config.toml
n_layer = 25
d_model = 256
n_head = 8
n_kv_head = 8
head_dim = 32
d_mlp = 1024
vocab_size = 8192
activation = "tanh_gelu"
norm = "layernorm"
norm_place = "pre"
norm_eps = 1e-05
positions = "learned"
qk_norm = false
attn_scale = 0.177
bias = "all"
tie_embeddings = true
parallel_block = false
init = "normal"
init_std_qkv = 0.0233
init_std_o = 0.0233
init_std_up = 0.0233
init_std_down = 0.0233
optimizer = "adamw"
lr = 0.00127
beta1 = 0.95
beta2 = 0.99
weight_decay = 0.14
lr_head = 0.00834
grad_clip = 1.0
warmup_steps = 311
schedule = "wsd"
decay_fraction = 1.0
decay_shape = "linear"
final_lr_fraction = 0.0
batch_tokens = 65536
seq_len = 256
doc_mask = true
train_tokens = 493300000
steps = 7528
dataset = "wikipedia_en"
MLP neurons of a small language model. Each row is named by its layer, matrix (down: output weights) and neuron, and shows model dimensions 128-255. Each number is 500 + 25 x the weight over its row's rms, rounded and kept within 0 to 999. Numbers have three digits each.
A block is one neuron, or neurons of one layer that tend to fire together. After each block is what it responds to, as a language model described it from the Wikipedia text at the highest values.

L13.down143:485487490511524506493514463529481545454514490491495484517496524444466519500511473465465480489513507523508475550451530571474522504529559483515501419527480514469499474482479518517478494498509505505492507558524494506466533517501485541505502497474500510525479502552512464502515532469487555512524492480505500493484493475528470531487466510495461509477495522486451500511544533511488504527518
L13.down585:536498512462518510510456520506533487508488512461494465517472514488553506491528512497529451499496502511512481491488504487505523556499541509507505493490466537478517494496477543450491459475539490511518499499503462496497491464540533508527572493503469467544493504548507478521522518456508498464477445544526496504502511479527460522466508470480510485509500497518504500460472484495460505482491
L13.down685:519520487472501508479525531480497498527452450524565500464479496489480514473533487487491491482488528522469477488446491518487538497496505501543516468480531505488510486516547473486520477516472513468497449495492476517458510499529490473542466514476501519531493522486460523503494508515469491464503478557483461484538520510519510504538486496552468507470497548519494472457506505478548504480510
L13.down928:478512512507458537533517498501479538471508504523488498534491530482538482468512491471508478457514554473515486501511493460484505478525481458493448523499503455576464496493528516515477488508496510504501483497507495541522551461477534533522491501488484488509487550497539445504509514507475491473494495474485481485482551510484514509521521496467515492514526486484466485518448504507458492512513
Verbs and table pipes

L21.down264:492554504481498515508499512497510487495467519490502525523503525471413517495490500486518468480503499499540486505459489486470492518499520516532508550477524474470510507542474500521512496508537478446513507491472523539537497492510529463495494514496508518487492497563498467490485497538502497488513466520478476506492456473506513474509476505539470469486497488471515477504473512502498508519495
Clause-continuing function words

L13.down122:532459455484506502484513481461517528460501487499528496515504493524500483461456497537474501532496475484497525480523526526506487523495465502532510533477496510513510473512498495513487520491504495497500528530530531489509533486491501519522487457458523464518513506457506454480506496500516490451491501499501520467459496523514496542552486507475471496562492539457514504498552460519490497451468
L13.down358:456519510462451481482526511505496512503484499475513513527480536524494473492451468484485486496482483521466512535505517508493480524506542530489527500490515526489505503481504453500504518500521472485476487501487520488516534462470479509500488521535522498554537502481448531473512534496500497507496508473495485479501475519452481482497491502518526529489535524499549508531524501538492508517509
L13.down390:503484525499534510483474483526473555471493514548529491480516518471464536475523494480501527504514554529496503490492474503518487514503484515492510521498521541471481507518529546526461514509506500487503531487481519521483523447510485491510474483491486513493500508492499524467445496529515486565526517537505505478499520481479468455463529496499465502518560490517439506554486490460484492482473
L13.down787:489508491446459504499510521518534443505480494515515515471521483510485494511455495532531522496474498485486493528510519518526520525513527501486567480496540506484503511536487490468479474508559436530466481481464498532526465443484475504493520477500497541503466483480508520504530473504490525531504474466475510531530464500462458487535511494511537456514527535477519516494499519510486506459514
Connectors inside proper names

L21.down684:472507499455524464528530492470502497494536551496452476479442440470495505488504517504506557525505508544514486491509478502517473494490465504506495501491475535485483484516505512480484491488500507499497477507499536561488499462527525488506495510520534496484493479509545540498488537473496489528492503490525461544528520509530555537469499503490481492481508484482509500498465503497493494518526
Sports stats and sides

L20.down55:467543523505489471496501542527462531468523434541470456488520457535497500541466475497534499513510475515505502516528515459494491500503525522508464505529509513521520477488445503483464471475469504504482477523522505521515456497526494510479500522511490476510542551496452506510522525480505526499519478508519472447455472494550474537515506499466495500508489496532527509524477518498474501520511
L20.down295:451517516510510507513483501540476472452479497500502455497485509512490489471457467448478516537498491523561500509515453488477487491539498478471540503472526454487469509506458480453494479512479511551524481512560499506507494518458497497487498520493520504488508540517515457506528513471494520461509524460582394506491533474536504514501506476483522493514480496499527480490489478478461536479492
L20.down381:523472549511544507502501519521519493506499512488520492549484534507473477514457486506534503498449483507476523478537542514497486496522509503479483460516500500480524544539506522501500457525497494525502534500521471522497512466483523521490499552506483501485497464515489475510499518511466539507507469496509466468499525506493513501498454488493478522465430499468530494453471502461514488489577
L20.down909:540513505461492522478506491483479515481528478497522485512518448521509453511474494544513480474496491549510504499475509499495515517503460515508494520536509521524495474483510497505499480516526493486532527494483454490480486516487516458531501512507503512501508454472461531525541516531489507493474517513491501449496537466503569539544524523536476487494540545517506476484489525474546479507520
Light verbs before objects

L20.down214:480483475470513526532529520448518467495494528474467475513509479507497513484493533535508456464475429464480543512513495520501485502521463511500492493468500520512499537494462529541521494517506451527507514511553511522506489462494542502502498492450513491500465480508467473552502476515445511492515467542504516489500512503472524483496515534539528500492526489498511470515524497520496493537501
L20.down431:516512477536488473513508507531501526523478512496501510524461551531508497496462517501512486509464574512446549489536526500505502525514502510487508493474488510454511480469492491529532534454499479478506502495478506501478489479505475486483522523480490463532467523513500521483502497484510523513530519499474525479475540456469486470525489525516483477504514532484510501490454494460546458489475
L20.down877:507498507490550498510517515521503474485452550509527480521502521467536513527488514488519480515505504466453496533466523479522504520526497495474501497467477548458536471493518501504479496495477462495520503552514551513521512519482482512518490504479504494510456488532490503454482523494515528490538487538464567462516545484489484480536500483521500465511524497488478471531507463503497508494479
L20.down912:550460516506499499502505507501483531513473487513543490482502514533517504500500497437483528474551466487486523529442490523489520499489539489505534462498508474456511510496516497493537511477522471511511526498565524533479474485495482521500505504487448478472479530507462498513502490445475473502489461512493520487519541473509501509497441503518484494463540531516488488451512503536504488447466
Separator before next name

L13.down296:497481493493534469534432489544542483494514483521510469464541558466482485455490495472503539509489490466496481492470555464473510495482508516528550477499495471486550519511510524500472536504532456508505487472504471495501504511461507479471491499502551506510498518503484525502502515538541501512505499488478496461518497435492520544478512495501462513497501508494501502428483505491508500474457
L13.down562:502519486503513522507500528502484446499516508491489495456484522510490515543498527494532460530515501477508484529559523542505521484482535497506512484492478526490481486491496540518471555501518512511511479469523477508512493487505505495439467519522495506504496466533513464531489499503512485542506467561549515490498492520488506482467495473497509511518466509489480499525512511494474496517430
L13.down570:468518481505473529544509544500503502513487454471459494509549523512493520590509502495493487514521507574503483515511442489475479526507495470524513477487496472522492593470527493498459508485525511477494519483488472503507478431527491479446500520483482493465482544510553481469502506513515502544466485532469490480506460514570523532471485509530512526495470469452559495494494507495526470529508
L13.down616:473475457484509491476557493537542523497480507533497503518444463455535499501492525512512471509469550495477488509502516478484490500480511520549481509503501480513553531516502514484467489495508525493489504500526492453493514449534486532491489532510465498513516538559454460481472474504458493538502495534495486461478521476496514519517498525553473534530458486489516493532527565532500487540506
High and low

L20.down3:502474489517483498482487502479445526457501491482497495477495468504449533503502524486489507477521495510473519392506469521503447486522476518504513559497505536505473477500530483481502493478521503473525524499481459490519504516494503527521475477526489481456507507474517526531478509516478448505502516510502569485500525467481500523530449523486504529533506486458526519513533504500508515503490
L20.down676:484464490513479515513481484503519513511509494477490505462535507476491465496475508468496451514544495462478514473535531512528519486482482510487467500508508465485489505508502502503507564492530488461506521487505495533517472508512467513514468484537501527474549490519448455548494534508530505508494509546486539490501442455469479496492510503509501505508546505500513541484471511495477499470524
L20.down853:513474483480513494506531466491466528476468501511470518539529479507500508472497478473496518484554501465482564477466494481548479479525474517501518521496517480495480507477481495499483474499503490455458528543510490503516506524459501480494502531512434522473508522474501513464524520478537506511540510493506560512515484470454522481496502519514520508476571504510495504517504507488501463475505
L20.down997:466506492496458488509507486472502474495491494500470470544515488528546483486457463462513522487508491520498501475493499495534484534509447523499499487483492490502499482456479464515459524481469474550521515463515460563522482508475517481492481510499520508464456502518486497520547523540478425481507524486482489514537477472508524481486500498485500486527551479508515466453483549480510519495512
Number-internal separators